config = dict(
    num_hidden_layers=10,
    hidden_size=704,
    num_attention_heads=11,
    num_key_value_heads=11,
    positions='learned',
    attn_scale=0.125,
    tie_word_embeddings=True,
    init='trunc',
    init_std_down=0.00615,
    learning_rate=0.000467,
    weight_decay=0.46,
    max_grad_norm=2.0,
    schedule='wsd',
    final_lr_fraction=0.0,
)
MLP neurons of a small language model. Each row is named by its layer, matrix (down: output weights) and neuron, and shows model dimensions 16-207. Each number is 500 + 25 x the weight over its row's rms, rounded and kept within 0 to 999. Numbers have three digits each.
After each neuron's rows is what it responds to, as a language model described it from the Wikipedia text at the highest values.

L5.down2686:521523504506498457545497494528477513511511538482545500486502500477525525489507505523501472438491496492507471517474512469499504513478497503520434527501517518472475463539488490551534511539534494500519492501502518474463522500535480502539499509486485522534497507501519485490472490516476481502521490471494532493534517493475529445527520529532478535489525479493539491474517465472490537524478477500497542526489507478520507505564464509549490495507534469508471535513484531538497480516476513522505502491537493489490528474505471542511551549547491483537466487488500498510531512510485451450
Institutional function nouns

L3.down617:498467504525502505449478435495512534481462498497517484483506470506493505510477493545483485451483506523511555538498536492520466535515469517481504440535495520514499491505504489508497449503539485477517523477501496516514500484477497499540526478500508499503476475508510493487513484549547513522524515491503499513491512476475435481511460467483503494468487502492528540511528582499461474541489474502499543475449518491497454492481481557451509538531467514462500469535467514482503483502488504506475512518485496491488484450463550498527493524489530467511470467521526518492511509475488522499
Predictable collocation completions

L3.down2587:527490502475508510505533520500428445506499506479518491470490500523491529487505508488491512545469486517533483513488493485486525475477470501495461526529475495498505479488519519476493511513508513517471537502427476525466523480514456500456464534517479496514471519489498490540497496539480496510482477501489466486456475497516503538459526402478494472530477473496499508519510499507498465516490502502503514540511485480495542508510492423503525485503472539493501458464517483490497511562514518527470482505545516492528512513516455491498527477506480544476483529527524523515491474476464518512
Word-internal joining punctuation

L3.down1067:490536471505465500530505509497511547532447513522518422498458499499491548488484487512515500470457452504493492474498476501518493502515502514534502524561477479489512501477491489483470492503520526521428501513498520503490495502472547465484493497517521538491520472472525522509542502496460440519480523469508517482487541469536535521512502499471511492514451489527492510505519503495520499487479515525493464464516502522523484502468536531527468491452500527462502485483495528481445474494494520459516462519527483490501484485491516538488467525506537512516446504487497508503500490511443497486
Word-initial "La" fragment

L5.down540:531473483506542500562526482483487481514477490474493482480470547539499508518514532461498514519483447510463477492474515500504560470500496477474517527501495550555459500458524484472498492478532492472491534498498507485514457510500484509437510460532501508456471522524459488485515477509508496491459475487495488504516526465505522476508477489533511473497482502475499484525534501489537511498516469520538500505481476471469525511479542493519521557531543484500481474521512495519520538539535552518507472497497532480518487512517508519491440477501528497483468519514489527497498502488511493505
Articles after copulas and titles

L5.down177:500543497502513499538524512516504455527471468520503497520473501529526452514543500492536489480477468469497437508497514532529495520513484533477527493491494508490477480495535479478525498484518503461498513535486468516461478502509472484452481518519533470487507537509538463513524494496504492512490495537498470480505468500513532475499538615488502466517518459534491509517515501444508504523481486489497513471535507507497491515472516493501509471510476469490516511494482503513476471476462505496529492481458497485448483469500489493481482494489512499492457469467504492525530491504455523489
Possessive 's and determiners

L3.down1514:529478488503531508521479461509452548487508495525500505480565464508494503473542518555498509456518504490531526474516509473475517525481473452521509465546481496473484465494467517522509489489521471480511477474511502531500499502461438487527520512471485487524487500509510482542500509504494509470510518539516520484492474506471510498480506528456486554544495506544534531537512528517452542488494520530533553497499502441509518478528477493519509537486512507484525480486488493528501500513493463575470503511495528494484536493486550497487523545560501525439483514511506476513467505459495443473
Noun stems and word pieces

L5.down1095:508536512512516505517533526460489495528512503446518512505506530510518474529525485446505531490515451507546505515518499505580486504527479559520499488534475487523530500478522497469480487493496487501487475544507496495470507495490464525524494431521520466487476437517467499531529453514500563474467502492499503521501492508498486511513503518475460512483485481461498485469527491520550474505517512507466488465474464499505523553476517527501521511508503512506543465495488566463480479481511501566480531504473518478491496465536501461509496485523497497490464474509495511494452466471528446499
Continuations after number words

L2.down1848:507527468480503486499526487480487569517517517471498491502484479457516508476508470470489520465525499509518525496463487516490514491523467491510488434561461502537498493491464488514528502481497474480517494480487462513472478491545484514493501505518530463468461485458502472520492508522516497497485473491502487517501541472478502523494447536485517481497482544471542476489503497497551516505491498481520525490542524479492502537477504489510564482466531498515489485506489493495504522520512531471518492514498507496520485468448474493491483537493531481470487494487495517509539503506453463456
Definite noun-phrase openers

L2.down2287:484550522529475472539523533497506461530494489504494498561517506476504454481519504492491548498537507500492488520485510483512495453447506510502512478507483520488526536512476552495487488541531456463474496499518516506539515502488487529493501509473522530480575495523513527496488481479504514493511485473527467520493499521551496523517501492498495563507432515528536466528517507483462478526528477488529521516485521506467481520466522494531558508514479511468498485532460489491511489486456472504487473464510482457541515545486502486492493509492516527545501512498537518503469477534503467452
Time and lifespan words

L2.down524:459456483476477491468558513522550474533486520507490514497514496495513504486475500523517519461498447509514485504507436494487484541489467478522445487504504476482451521517511508536500507496470470511506496458473507519475498481457500529475525496496532498507445528520529546511510476483505499513447516538519494535507521463524491492508482506509514484479477541450517529484527503457496520498496523463493488493465532493453498467445496476445474486541472487499490494501490507481490533515501498495543494503541509508519517474490523521525463567530521480534505496498477504475489504495473543530
Noun after preposition

L2.down175:488501459487514474504512545464532512556565533536474530511539474481498520550505471561475518495486449524493493474522488476494515536503516503469500521513477513510489492469514558482486517521471482526500480480506483505498513544529510520488520511515469479509543505539475474460506530554526492494556501505452505496522541520496440481483446509528470537476557520501513496514487528494490456466522497511497484450538479498461519500501456502486469492539489528493504516470497480510483584498471552492523483473478520468468500505468514517531535501506480486502530501482481525530453450485471490485
Romance name particles, table pipes

L3.down347:544479467513501520437537485528479489519523550495517485533520504481549467510507484485461533466498473492492477484514489524489533509530451491501494458510510522499483502534487474516505514482503503463518505445495470523498505481528500512522493499511471513504467484461485502505520533560516527508499523526491455498529515501458487494515497509456462471502540520486507465514503488495533474490485555458465529499499448542481494502459530527568504481498469517468538478504475541508499511520478515528523526520473488476466497481492528536459491521495457520458542448473494533488480491506488469461
Determiner before ranked noun

L5.down1436:493461497521503521435462494514506445533505504456484474509499423536520511461478504492499494539499497469516489486478482506520518493538478486521475508504528524548505495522518483555495525501491536468509521506541533510529536517538490506511476498547464465514521506485544489465494478523505501505464469537518523533517516551498497464531524523463538506483489541501491513529484538523506509490515463493492493514489497463530533508484499460515511561497497497478515496515509500497511524500472519484501491503513511492478535488451513498485503496513513506468503475466457520488497542507463534487
Transition phrases and word fragments

L2.down2732:535516505568501507525481495478524539500437499474504499495524501497465479536517506487517554478498516505471509519453544547502540463458509528479519552505525495504478538461461513475481499527501488475463475432476514501483469473466491484484529508467519502521515482534522540502494497513548488492467494549462507512452459454442543488524477490482483512514508513525566493524533469529482489484516477517533475523493530497497503518523432433507499498521521470489528464473465482538544512489489486472495519526502516502470486527493511510456501520497461470485539497509531492538518494510510491534
Predictable phrase-final nouns

L2.down2803:490493486537499551479536481511511479471515506522495464522492490509543470512560470453506585455526471508539453477484488481497500478507520483488482503515483535502500492486499479498523510520530524514524496511497453532477490457521481481506470485486491528425481522505520522525529432522494504507492534490498483473459497504496539495515448496466520530466501493525513512506548497475542536493506504522457472504553498513471528495507476500476508500484477489475529472521480445464488528482526497484433546485492536490494468493502499489492474539465470494491466505492508500484527452524507516483
Start of multi-token terms